Weights of a small transformer language model: 8 heads of 32.
MLP neurons of a small language model. Each row is named by its layer, matrix (down: output weights) and neuron, and shows model dimensions 48-111. Each number is 200 + 20 x the weight over its row's rms, rounded and kept within 0 to 999.
A block is one neuron, or neurons of one layer that tend to fire together. After each block is what it responds to, as a language model described it from the Wikipedia text at the highest values.

L3.down15,192,223,194,212,211,229,189,190,198,203,198,215,196,195,234,188,193,194,225,214,173,190,176,224,198,199,196,237,198,246,166,221,204,201,191,177,245,186,201,242,193,187,196,192,200,187,213,172,213,203,185,204,204,185,257,156,188,197,204,228,191,184,199,211
L3.down316,193,198,185,199,184,157,215,171,179,169,239,206,178,171,189,193,199,221,184,177,184,205,201,213,164,204,187,214,179,194,228,193,225,224,186,207,197,191,182,216,194,197,211,233,181,179,199,223,193,179,178,189,189,188,187,220,221,193,216,215,162,189,192,195
L3.down669,228,181,189,208,200,212,226,213,215,163,231,187,166,170,200,161,207,164,202,210,180,219,185,218,190,179,196,247,194,193,195,204,160,206,209,197,282,208,174,220,203,223,194,207,189,219,220,181,215,167,201,175,203,156,199,206,200,201,220,214,172,226,182,217
L3.down1006,164,179,229,180,190,187,230,183,176,244,184,181,198,210,185,206,186,189,215,219,215,201,189,186,188,179,226,216,225,194,208,243,207,172,232,196,247,172,186,203,208,176,210,193,173,194,210,170,196,230,194,192,193,191,218,199,226,209,245,200,184,166,191,205
Description: Copula after subject. Forms of "be" (is, was, are, been) right after a sentence's subject, often a title or pronoun in openings like "X is an", "He was".

L3.down6,203,194,216,202,182,213,204,184,237,179,194,207,207,201,234,177,200,216,178,202,192,182,227,194,219,242,240,192,218,175,252,241,216,202,204,185,203,200,165,190,186,184,211,211,146,174,212,164,199,166,201,244,176,146,177,206,177,174,197,186,200,179,187,195
L3.down64,193,213,215,206,223,201,171,206,230,199,218,182,209,208,208,188,219,228,202,197,148,176,222,175,181,212,175,209,205,198,199,212,199,190,179,197,185,191,186,208,211,177,177,183,157,224,208,189,151,165,161,214,200,180,184,198,180,240,216,184,199,195,205,201
L3.down428,240,175,196,215,219,239,189,215,216,186,207,215,192,192,197,181,209,202,188,230,205,202,194,216,147,183,187,180,178,223,205,215,238,202,229,187,185,188,201,177,196,201,190,192,210,163,195,189,182,191,174,228,193,203,180,186,195,180,215,203,228,204,194,229
L3.down860,236,177,206,185,207,204,183,206,181,186,215,194,163,205,189,173,207,182,178,188,223,205,183,199,194,213,174,230,197,200,207,176,219,187,178,181,222,193,201,195,232,213,187,173,182,227,221,182,203,177,182,191,172,199,240,210,233,165,185,186,202,216,183,195
Description: Wiki section-heading markers. Equals-sign markup around Wikipedia section headings, strongest on the closing == or === before a line break (== Taxonomy ==, ===Parasitology===); weakly on some ordinary sentence starts.

L5.down253,215,190,170,225,198,239,208,223,188,172,213,196,196,187,194,209,252,201,235,238,182,196,166,213,162,231,224,209,198,202,204,198,202,190,179,198,219,219,193,197,192,217,163,212,190,204,182,204,209,221,232,213,162,212,211,222,176,227,234,162,225,202,217,186
Description: Definite article after verbs. The word the right after a verb or preposition, often merged with it, as in helped the, marked the, after the; occasionally a word-start fragment like ren or (J.

L9.down388,230,242,174,205,204,175,252,232,206,213,189,193,193,186,177,196,197,199,191,190,180,183,199,216,184,200,177,180,208,186,218,275,200,206,188,207,178,188,205,188,169,206,192,179,179,217,187,225,205,217,187,184,209,173,198,233,208,193,193,221,183,235,223,215
L9.down404,202,205,210,192,178,164,206,206,185,235,190,201,191,207,185,210,203,220,203,201,196,169,203,189,181,199,183,184,198,187,208,232,208,206,207,224,193,213,179,181,186,205,206,174,201,183,242,186,213,209,229,233,189,207,229,224,229,164,206,205,191,187,238,205
L9.down757,188,190,198,184,181,237,184,212,170,181,188,175,201,182,216,214,229,211,197,188,191,207,192,210,194,238,202,184,216,235,198,237,206,211,194,223,190,203,188,195,183,215,198,214,181,196,198,203,183,169,211,216,235,171,208,167,192,219,160,212,188,201,181,177
L9.down793,223,187,183,179,184,213,191,214,236,220,166,194,195,173,221,224,203,196,228,178,222,203,235,182,172,172,200,239,206,197,204,181,248,232,186,190,164,193,220,205,182,195,187,227,200,198,220,217,229,188,193,179,205,189,184,223,207,216,148,195,197,228,214,189
Description: Section heading openers. Opening == or === of a Wikipedia section heading after a blank line (==Government==, ===Albums===), plus word-initial c/C pieces such as cupbearers, courses, "of Culture".

L5.down92,201,194,204,156,209,169,193,176,175,216,222,195,176,183,195,207,204,204,188,217,208,216,199,199,216,191,203,181,224,176,176,220,224,195,195,167,198,202,233,161,183,187,228,208,190,189,221,192,212,202,237,266,210,178,213,224,163,228,205,181,201,207,209,190
Description: Verb after sentence subject. The first verb or predicate piece right after a subject, mostly a person's name in biographies, as in born on, was, is, occ(urs), result(ed), plus table cells and title lines.

L3.down61,187,184,218,212,191,219,188,196,218,138,197,182,181,178,196,166,197,231,186,193,181,197,177,208,146,204,226,201,194,171,198,191,172,197,176,212,207,210,229,176,213,179,214,206,185,202,205,193,181,209,228,201,203,235,218,191,191,203,217,213,211,195,214,208
L3.down129,203,193,210,194,205,175,199,210,199,181,214,225,192,191,229,194,192,203,195,183,181,160,227,201,220,185,192,183,236,202,183,160,194,189,278,201,182,192,214,214,211,184,209,202,203,187,209,156,188,200,187,202,202,236,178,186,206,184,192,185,221,219,190,192
L3.down186,199,200,194,158,172,191,206,169,214,137,218,203,190,204,188,207,200,206,221,163,187,202,212,204,179,196,188,222,178,202,208,195,204,199,238,186,195,172,217,219,225,206,226,237,168,204,228,217,180,260,153,210,211,214,170,247,217,169,191,195,187,220,193,208
L3.down967,217,185,184,184,203,235,185,178,219,228,215,205,163,211,191,194,210,201,218,212,202,180,245,198,211,180,200,203,172,225,243,171,195,180,181,189,206,231,216,201,187,194,205,194,191,238,210,211,218,230,196,218,177,207,162,230,207,192,158,178,203,177,202,207
Description: Mid-word fragments, especially "ph". Word-piece tokens in the middle of a longer word, most often ph as in sym-ph-ony, em-ph-asized, al-ph-a, plus ind in kind, ult in faculty.

L5.down536,211,211,191,227,200,203,175,208,234,206,216,187,200,216,200,210,231,192,220,215,206,189,187,205,233,214,194,179,182,186,209,199,191,184,189,184,209,190,192,200,184,170,167,206,218,220,256,182,202,192,197,173,207,166,210,184,192,207,190,190,189,191,174,190
Description: Introductory-phrase closing comma. Commas ending a sentence-opening adverbial phrase (often fused with the next word, such as ", the" or ", B"), plus year digits like 993, 002.

L9.down250,216,181,189,182,199,179,219,210,189,189,193,205,191,211,204,197,227,206,214,191,230,182,218,196,197,212,200,231,209,178,219,181,209,197,210,232,174,182,195,224,170,217,217,187,185,199,210,254,183,158,247,190,210,196,232,186,213,203,169,247,181,222,194,220
L9.down412,219,156,231,224,237,187,230,205,210,195,188,182,240,215,216,221,175,231,194,229,200,199,200,187,191,175,228,192,191,184,186,191,190,235,161,193,201,228,191,169,192,211,219,198,223,201,177,202,220,226,231,185,190,197,195,188,178,158,185,200,191,209,209,215
L9.down676,227,223,222,198,227,205,206,220,191,210,222,186,215,213,188,209,197,213,202,199,185,198,200,190,212,197,190,196,203,218,194,174,169,208,203,166,224,195,213,259,203,188,225,177,216,190,204,209,195,216,205,191,198,191,214,209,202,175,233,213,187,237,215,199
L9.down843,157,215,239,212,227,194,197,195,212,192,215,209,235,212,195,222,205,237,186,170,206,195,207,182,208,204,229,185,183,207,177,153,230,219,174,194,194,196,196,200,212,235,201,204,171,211,205,212,203,186,251,199,191,201,220,201,175,175,217,168,194,195,184,214
Description: Verb after subject. First piece of a verb right after a noun-phrase subject, e.g. occ(urs), requ(ires), ex(its), dec(lined), mostly narrative or descriptive prose.

L3.down395,221,203,185,200,174,200,188,186,214,175,225,190,222,196,170,205,228,194,181,238,189,207,172,206,183,202,199,226,222,190,204,203,183,195,213,181,206,189,173,220,174,213,222,185,178,194,186,192,205,209,195,243,221,185,164,223,144,206,181,187,196,196,201,213
L3.down416,191,202,218,216,205,219,182,180,179,190,214,195,208,180,205,210,189,181,201,224,185,217,186,180,198,185,210,212,211,183,175,179,192,215,180,209,227,196,213,193,157,219,206,191,199,190,204,194,185,189,242,190,208,211,196,197,193,213,175,196,216,215,179,208
L3.down435,233,209,198,213,194,200,236,226,188,192,199,193,208,208,219,188,212,222,197,189,191,185,174,202,170,178,200,223,210,217,225,198,192,185,178,233,217,188,205,207,194,225,167,193,205,164,196,194,183,214,191,172,206,165,204,210,165,197,237,241,265,218,232,189
L3.down664,214,185,175,227,204,180,188,194,173,179,199,225,175,178,211,203,204,194,185,160,192,208,204,198,188,192,168,273,214,206,187,209,200,223,218,240,220,190,222,217,246,186,209,196,210,200,210,178,188,188,197,194,199,174,221,211,202,180,183,216,172,188,210,204
Description: Articles opening evaluative objects. Articles (the, a, an) right after a verb of reviewing or saying, starting its object, as in critics praised the, gave an, wrote that the.

L3.down33,194,172,204,212,226,182,211,200,211,269,194,181,196,234,221,187,214,195,189,215,198,233,180,180,193,188,198,175,186,225,223,172,180,196,206,196,179,219,175,206,198,202,197,208,200,197,200,196,209,161,199,226,168,178,215,194,174,200,255,211,183,189,187,211
L3.down92,185,197,176,257,189,209,204,194,200,179,186,199,188,212,219,187,196,192,198,188,198,194,216,189,191,206,218,208,241,203,204,206,225,216,203,213,230,193,198,182,200,205,221,220,162,184,215,187,197,165,195,197,224,199,245,193,259,210,249,166,197,190,218,217
L3.down644,183,197,202,190,189,192,202,207,174,187,221,175,240,167,199,201,261,215,199,173,187,165,199,204,187,204,239,222,202,190,217,242,189,202,202,196,170,212,207,213,169,194,196,205,202,181,180,206,197,216,207,228,216,159,189,204,230,210,162,189,221,233,197,198
L3.down982,170,176,184,220,182,176,235,213,209,229,198,201,147,222,220,191,221,209,214,207,161,208,194,209,206,198,170,180,221,224,239,175,210,211,200,201,180,206,177,192,226,205,189,219,207,210,207,206,229,168,220,202,178,209,214,230,181,197,237,234,200,196,190,200
Description: Plural noun endings. Word-final plural suffixes and plural nouns in running text, such as -ets, -ces, -ins, -ists, events, characters, teams, usually just before a period, and, or of.

L9.down50,217,186,223,205,212,244,186,193,208,237,185,207,177,200,216,206,213,204,208,219,221,243,205,198,177,209,197,203,182,206,234,193,215,202,219,196,202,194,215,169,209,189,189,211,231,177,184,185,212,208,187,183,177,174,154,216,164,234,196,178,214,211,179,191
L9.down220,154,211,180,214,208,218,184,214,267,187,182,201,186,218,175,196,196,186,227,239,234,181,195,202,179,187,218,212,206,200,224,181,241,198,230,193,215,199,229,202,158,207,205,219,199,222,204,193,220,166,169,218,209,210,210,208,162,200,224,225,191,204,162,192
L9.down314,160,197,236,218,207,228,212,170,215,194,200,199,186,234,234,207,190,179,234,230,211,224,211,207,198,194,241,187,192,213,234,166,183,193,208,190,170,208,233,183,209,205,186,229,238,195,173,160,197,163,197,167,194,205,174,213,181,211,200,189,225,147,175,223
L9.down315,174,221,205,214,205,242,208,174,179,198,211,214,199,199,178,192,234,200,177,202,239,193,221,172,182,212,172,242,183,187,204,206,190,206,199,220,189,196,207,220,215,196,178,198,243,155,227,197,219,193,211,187,219,186,173,208,244,197,195,201,197,191,204,189
Description: Plural noun endings. Plural nouns or their plural suffix after numbers and quantifiers, as in the two teams, four volumes, both members, many Slovenians.

L9.down245,45,190,188,213,187,205,194,207,200,194,196,204,193,193,183,200,190,183,207,209,211,201,204,194,184,217,198,196,198,200,207,158,209,184,189,195,185,202,205,194,186,228,189,187,205,209,192,198,197,117,205,204,194,207,203,200,203,201,175,207,198,204,203,206
L9.down917,176,167,181,229,176,223,204,176,199,209,221,212,192,210,220,202,200,165,205,222,186,185,201,209,193,189,199,234,194,193,215,199,192,230,227,212,188,180,197,178,202,225,164,181,186,187,211,148,209,210,199,199,203,179,181,194,191,191,199,171,205,203,183,207
L9.down944,44,205,207,202,200,191,192,213,194,179,200,205,201,208,194,208,202,191,209,198,196,189,201,191,190,202,192,207,201,185,212,167,195,191,197,184,192,187,197,196,174,206,193,214,188,191,172,209,190,138,204,193,199,220,207,211,202,184,203,198,209,201,201,202
L9.down961,91,173,204,204,193,213,205,205,176,187,192,202,187,190,179,205,194,198,203,204,202,199,213,203,204,205,211,234,212,191,216,176,183,201,191,209,216,177,184,192,197,216,182,189,203,198,188,219,191,195,207,201,217,194,201,202,204,187,197,196,205,204,209,213
Description: Paragraph-break newlines. Double line breaks ending a paragraph after a sentence-final period, before a new paragraph or a section heading such as ==Biography==.

L5.down458,204,219,202,186,188,213,200,185,203,209,233,205,241,212,198,212,137,206,226,216,191,197,209,180,234,217,184,160,190,179,182,201,191,175,204,212,206,236,187,181,190,166,221,198,157,207,197,191,212,232,177,210,188,192,181,216,198,228,213,213,228,228,192,211
Description: Negation and word fragments. Mostly negation tokens after auxiliaries (not, 't in can't, won't, don't), including not starting words like noticed or notes; also mid-word en and 's.

L3.down138,208,218,213,177,210,168,234,198,182,195,190,178,224,207,214,241,191,205,235,184,221,226,186,227,219,203,199,215,203,179,178,188,190,178,187,211,190,211,204,155,181,182,179,210,189,198,176,194,227,202,168,197,197,188,214,213,214,171,204,196,225,220,230,196
L3.down459,215,192,191,187,174,199,182,180,206,182,166,198,221,201,200,209,203,183,210,209,214,202,180,193,205,202,191,219,221,164,213,196,240,186,236,189,209,168,194,196,186,156,169,212,226,216,223,186,220,197,224,209,202,168,229,169,234,201,226,193,194,191,177,198
L3.down746,217,173,211,221,218,202,209,217,188,217,196,166,203,197,206,224,143,185,183,228,175,202,213,191,180,218,172,233,233,233,169,190,176,213,173,193,209,192,204,190,176,217,185,188,230,203,186,163,244,181,207,220,206,217,209,199,195,196,232,201,217,211,216,194
L3.down914,217,225,228,215,180,227,218,201,199,187,215,211,193,202,214,214,177,185,234,229,204,205,227,187,184,196,201,213,200,183,211,193,217,165,221,207,235,187,167,202,189,193,171,202,197,171,210,188,210,169,209,186,206,202,216,213,204,228,255,195,169,197,188,173
Description: Competition and organization nouns. Final words of league, division and organization names, mostly in sports stats tables and bios, such as Football League, West Division, Bar Association.

L9.down420,185,195,175,217,204,194,199,201,214,215,147,212,196,180,226,210,207,242,199,183,193,192,185,191,169,192,199,234,198,209,242,172,163,217,195,220,209,185,195,217,240,199,209,225,197,234,175,201,181,217,162,196,210,193,181,209,214,189,194,199,163,174,208,202
L9.down561,216,215,199,200,225,198,211,184,213,187,197,176,189,191,198,207,198,190,231,197,183,198,204,205,195,159,208,188,181,192,199,221,200,204,189,201,170,178,193,204,223,189,218,212,240,194,196,208,196,191,216,212,186,205,186,216,224,196,181,213,181,212,206,214
L9.down771,197,251,211,212,216,224,187,204,187,209,195,230,184,176,194,195,185,182,205,210,192,174,198,211,165,190,219,208,198,230,207,176,234,172,193,205,163,187,219,202,180,230,194,215,191,194,157,197,217,192,205,222,203,192,166,167,202,200,216,158,196,197,205,213
L9.down993,192,198,189,185,204,237,179,200,200,207,167,223,183,198,216,248,232,200,182,202,233,176,186,197,186,235,222,198,214,219,188,202,191,263,200,202,199,212,213,198,176,188,193,195,190,196,193,163,187,141,180,173,210,172,196,189,186,195,217,206,247,209,210,196
Description: Mid-word fragment pieces. Short word pieces in the middle of a word split into fragments, often after prefixes like un-, h-, sp-, as in un-c-redited, h-arm-ful, sp-ar-se.

L9.down183,242,182,227,187,196,162,185,199,183,165,206,211,216,185,157,198,192,208,207,187,197,213,193,198,223,243,238,158,209,190,202,235,209,198,196,177,222,162,202,193,203,206,197,197,201,224,191,201,206,247,206,205,222,173,190,223,183,217,196,231,225,211,182,196
L9.down373,211,220,198,183,196,194,209,186,260,199,218,202,215,203,203,185,236,200,224,187,219,185,188,216,212,237,193,211,183,217,183,224,168,252,209,212,155,198,193,206,188,180,199,203,167,158,217,148,216,173,192,192,201,200,199,180,182,199,186,181,216,229,191,212
L9.down930,232,198,210,179,183,193,172,206,165,188,195,227,210,172,198,191,220,199,224,202,221,194,212,189,204,208,234,190,186,196,194,204,179,202,173,230,198,204,188,190,188,184,200,234,154,198,219,234,175,198,225,210,197,203,183,208,226,182,191,221,185,214,232,178
L9.down1020,184,174,213,198,236,247,202,161,198,199,203,180,205,208,213,193,241,201,165,222,204,211,180,178,215,173,184,194,202,215,155,206,225,205,216,188,209,179,225,194,182,186,187,185,190,177,231,175,201,210,205,204,146,212,196,176,189,214,205,184,211,227,245,191
Description: Post-label separator tokens. Separator and function tokens right after a completed label, fills the slot before a value: table cell pipes after Total votes, commas, in the.

L5.down397,203,194,189,217,204,234,225,202,168,224,192,184,191,205,202,192,217,190,200,208,215,147,192,192,193,191,192,188,178,196,196,175,171,196,181,210,169,207,205,210,187,211,199,223,192,177,199,207,178,227,189,236,202,209,198,230,214,193,211,215,189,176,171,203
Description: Line and paragraph breaks. Newline tokens ending a line or paragraph, most often after a sentence-final period, a heading, or a table row, in any article.

L9.down20,163,185,194,193,201,195,186,204,215,225,178,198,215,210,213,168,233,202,192,232,243,200,205,189,182,250,205,221,212,204,170,169,197,171,251,209,215,175,192,192,185,212,195,179,218,168,229,194,185,195,182,187,217,217,193,190,179,199,172,198,190,218,232,213
L9.down706,206,185,238,177,184,184,196,239,221,213,202,210,163,207,227,196,203,222,183,192,187,242,196,193,198,211,198,183,251,235,181,211,215,203,209,221,207,192,210,178,228,217,153,201,179,182,201,211,235,188,197,160,189,162,199,202,220,200,234,197,188,183,211,191
L9.down784,214,207,181,191,198,214,169,192,170,169,233,167,200,201,201,183,214,199,184,214,201,174,187,169,183,194,189,203,209,160,228,181,217,188,220,174,175,195,205,231,202,196,217,183,204,172,196,206,211,166,182,168,231,189,240,201,207,194,192,217,197,204,179,217
L9.down791,153,191,193,178,185,200,196,196,203,207,156,188,209,214,240,202,217,225,189,221,196,199,203,204,215,187,194,202,219,198,199,199,221,196,201,245,226,185,210,218,207,217,204,186,185,200,228,206,196,137,206,197,230,199,209,211,184,189,153,186,194,196,227,191
Description: Word-completing subword pieces. Final word pieces completing a word split into several tokens, such as Instruct-or, Synops-is, shut-out, Sh-ots, plus some mid-phrase the/of/or.

L5.down220,207,191,183,204,217,177,200,205,211,190,224,196,184,233,181,199,195,141,230,219,172,194,189,201,167,202,189,189,204,193,216,197,211,209,140,158,194,199,179,219,204,183,189,196,199,184,208,197,186,227,192,185,189,194,180,234,171,233,171,205,231,224,210,201
Description: Table headers after headings. Column-header cells in wiki tables right after a section heading (| GP, | W, | Round), plus line breaks ending == headings.

L3.down243,232,229,196,210,151,211,211,192,212,204,234,189,204,218,222,208,201,180,202,193,197,174,217,209,189,202,155,213,229,198,201,197,183,195,191,189,209,199,183,200,198,225,216,199,182,206,185,213,234,238,239,190,207,168,187,228,211,204,223,226,233,238,209,222
L3.down298,211,174,210,183,192,218,208,250,201,189,174,215,197,201,246,222,199,193,169,211,212,203,174,194,181,195,186,209,210,222,176,179,162,200,205,184,220,203,197,215,212,220,211,204,192,212,192,198,238,204,217,212,197,214,176,203,191,221,245,202,192,180,182,207
L3.down524,198,215,177,202,210,211,213,206,236,259,189,180,233,248,212,195,184,173,176,215,185,185,185,195,169,196,195,226,202,275,185,197,170,195,227,203,203,190,156,194,194,234,201,179,206,209,223,235,202,168,159,213,206,181,200,232,178,228,215,200,179,205,204,219
L3.down851,181,198,164,195,184,198,190,201,194,157,217,215,209,218,218,208,207,185,197,201,209,189,212,141,222,230,241,196,178,186,176,230,209,237,194,208,188,226,216,207,205,203,184,135,192,212,233,186,209,226,198,177,200,201,239,245,196,198,215,187,210,219,193,218
Description: Negation words after subjects. Negators like not, did not, could not, never and no, mostly right after a subject or modal in narrative prose ("could not fly", "did not keep").

L3.down205,203,211,208,225,185,203,193,187,207,191,228,201,195,261,193,148,200,213,203,191,196,229,213,199,169,194,171,216,216,211,204,224,226,209,195,183,187,200,211,208,189,202,184,183,172,202,208,254,188,201,190,183,208,185,205,228,207,191,226,216,159,196,168,202
L3.down603,205,171,212,171,203,202,205,212,211,182,188,209,231,147,222,170,175,191,179,242,186,211,206,181,209,202,196,189,205,205,198,249,211,224,209,189,232,178,189,203,216,221,178,193,212,203,184,197,225,169,203,207,172,201,223,197,177,195,182,216,200,206,200,196
L3.down612,220,179,205,200,211,223,194,176,194,209,194,192,229,208,204,228,206,211,185,222,216,282,178,224,189,191,206,198,221,196,212,199,175,182,206,214,196,199,172,211,183,197,189,194,197,181,194,172,195,160,170,202,208,169,191,183,209,183,185,206,231,215,219,197
L3.down891,198,181,181,235,217,218,220,211,177,201,224,182,262,206,187,178,166,202,202,235,238,197,213,185,215,196,211,174,186,197,231,198,205,198,184,210,213,204,217,195,196,218,202,223,176,195,183,181,199,216,201,171,198,216,163,201,190,213,213,190,217,223,201,178
Description: Month before year. Month names and prepositions like in or on that come right before a year number in dates, such as 16 March 1966, in 1658.

L9.down51,253,213,195,193,203,194,202,219,185,192,217,204,182,206,206,197,192,195,239,166,191,213,230,249,211,190,203,206,199,159,212,221,191,202,145,196,231,206,188,181,199,171,208,196,196,249,189,218,183,215,191,190,208,180,213,216,219,189,183,163,202,182,201,206
L9.down92,167,172,217,196,185,223,192,217,193,206,214,210,199,152,246,232,201,192,202,198,180,235,196,179,174,229,201,189,185,198,148,197,210,176,213,196,178,184,187,204,202,223,196,185,213,191,221,190,161,179,197,184,201,204,201,207,195,222,195,221,186,183,216,217
L9.down293,177,191,172,188,168,212,223,197,183,217,174,160,182,181,208,212,195,185,184,212,208,226,192,224,219,193,234,232,166,194,203,198,189,259,224,212,206,181,247,187,222,211,188,187,204,204,190,212,193,169,193,203,188,222,224,187,204,207,240,212,170,194,203,199
L9.down506,201,154,193,212,208,241,185,136,191,192,223,177,184,215,195,216,208,149,207,206,163,196,183,201,214,194,177,194,198,219,213,230,209,209,198,187,176,186,191,229,213,215,190,172,212,206,231,228,228,178,196,186,199,198,178,199,207,214,208,198,191,139,212,202
Description: Negation and post-N fragments. Fires on the word not after could or would, and on word-pieces right after a split initial letter (N, n, G, I), as in nor, Norway, Prior, netted.

L5.down240,221,188,228,188,212,164,188,249,214,193,192,184,173,213,222,192,195,179,182,218,216,185,178,190,191,201,216,209,202,199,209,203,235,234,206,243,166,203,214,225,174,234,185,164,180,210,198,202,177,212,179,187,184,214,148,185,197,216,205,220,218,189,161,213
Description: Wikipedia section-heading markers. The == or === marks that open or close Wikipedia section headings after a blank line, as in ==Climate==, == Treatment ==, ===2000 census===; weaker on sentence-final periods and paragraph breaks.

L9.down384,243,232,162,165,205,178,213,221,228,201,167,195,206,221,208,185,210,179,176,209,207,165,211,195,217,190,186,204,191,248,173,166,186,172,206,216,195,173,201,207,178,203,207,202,250,182,209,205,165,249,174,193,179,192,187,207,225,225,193,192,214,220,215,184
L9.down451,176,192,224,169,199,241,232,188,214,186,200,199,199,169,216,194,179,175,173,213,218,188,191,195,219,196,206,208,178,188,228,234,229,196,218,216,184,186,205,191,168,201,192,205,233,210,177,210,189,157,238,178,220,193,226,211,239,158,196,206,229,203,189,220
L9.down698,240,199,172,178,200,186,203,183,174,234,178,212,193,189,207,207,167,238,194,160,225,230,185,191,198,158,241,197,216,227,209,143,187,170,223,202,197,222,197,200,186,189,194,210,161,231,185,194,179,243,189,187,180,205,226,203,180,181,214,197,219,230,176,224
L9.down744,212,193,202,196,188,259,189,187,182,200,207,173,203,199,178,204,211,241,200,168,204,184,222,210,202,206,186,169,183,163,217,182,194,209,177,228,166,197,187,208,195,202,173,194,189,206,195,223,186,224,187,209,233,212,203,221,218,216,226,216,231,224,230,260
Description: Table header abbreviations. Column-header pieces in Markdown tables of sports statistics, such as P|ld, W, GP, R|ound, Peak, From; fires weakly on other word pieces.

L3.down511,166,192,181,220,197,210,200,211,178,206,197,184,179,187,206,207,193,204,221,221,215,205,199,177,180,185,220,209,208,205,199,185,211,199,203,206,223,216,194,181,180,206,165,201,171,198,204,170,189,199,220,193,186,188,196,194,208,185,175,186,170,222,177,202
L3.down538,239,191,197,219,223,151,178,172,208,193,230,170,202,224,218,185,177,199,197,238,206,189,216,215,158,217,210,225,205,182,179,193,212,214,203,199,199,170,190,198,214,248,183,208,205,201,197,171,156,167,178,220,210,193,203,211,187,189,211,192,210,187,183,196
L3.down789,205,198,204,180,239,215,196,208,183,198,197,212,157,179,216,191,202,201,202,225,193,186,223,195,186,196,250,232,205,219,218,198,204,193,191,192,182,201,211,194,198,189,188,204,180,188,159,202,185,239,198,165,193,173,205,204,209,197,209,186,176,200,201,165
L3.down949,180,196,176,217,209,226,205,159,187,193,257,158,158,169,190,178,192,215,219,185,203,213,212,207,169,220,204,205,187,196,207,212,211,197,143,187,198,181,196,208,179,188,191,182,202,208,196,212,202,244,200,189,184,187,201,192,196,176,161,195,224,191,216,199
Description: Paragraph break tokens. Line-break tokens (mostly double newlines) right after a sentence-ending period in Wikipedia prose, just before a new paragraph or ==Section== heading.

L5.down753,190,238,229,199,198,213,195,198,176,205,204,231,225,212,188,175,168,194,230,235,195,161,160,194,202,188,217,213,167,182,221,269,212,177,218,187,197,227,192,215,197,170,197,204,217,158,183,195,227,198,195,191,217,214,197,182,241,216,200,198,172,183,205,208
Description: Final -s word endings. Word-final -s suffix pieces marking plurals or third-person verbs, such as miles, lies, villages, votes, Slovenians, plus copulas like are and were.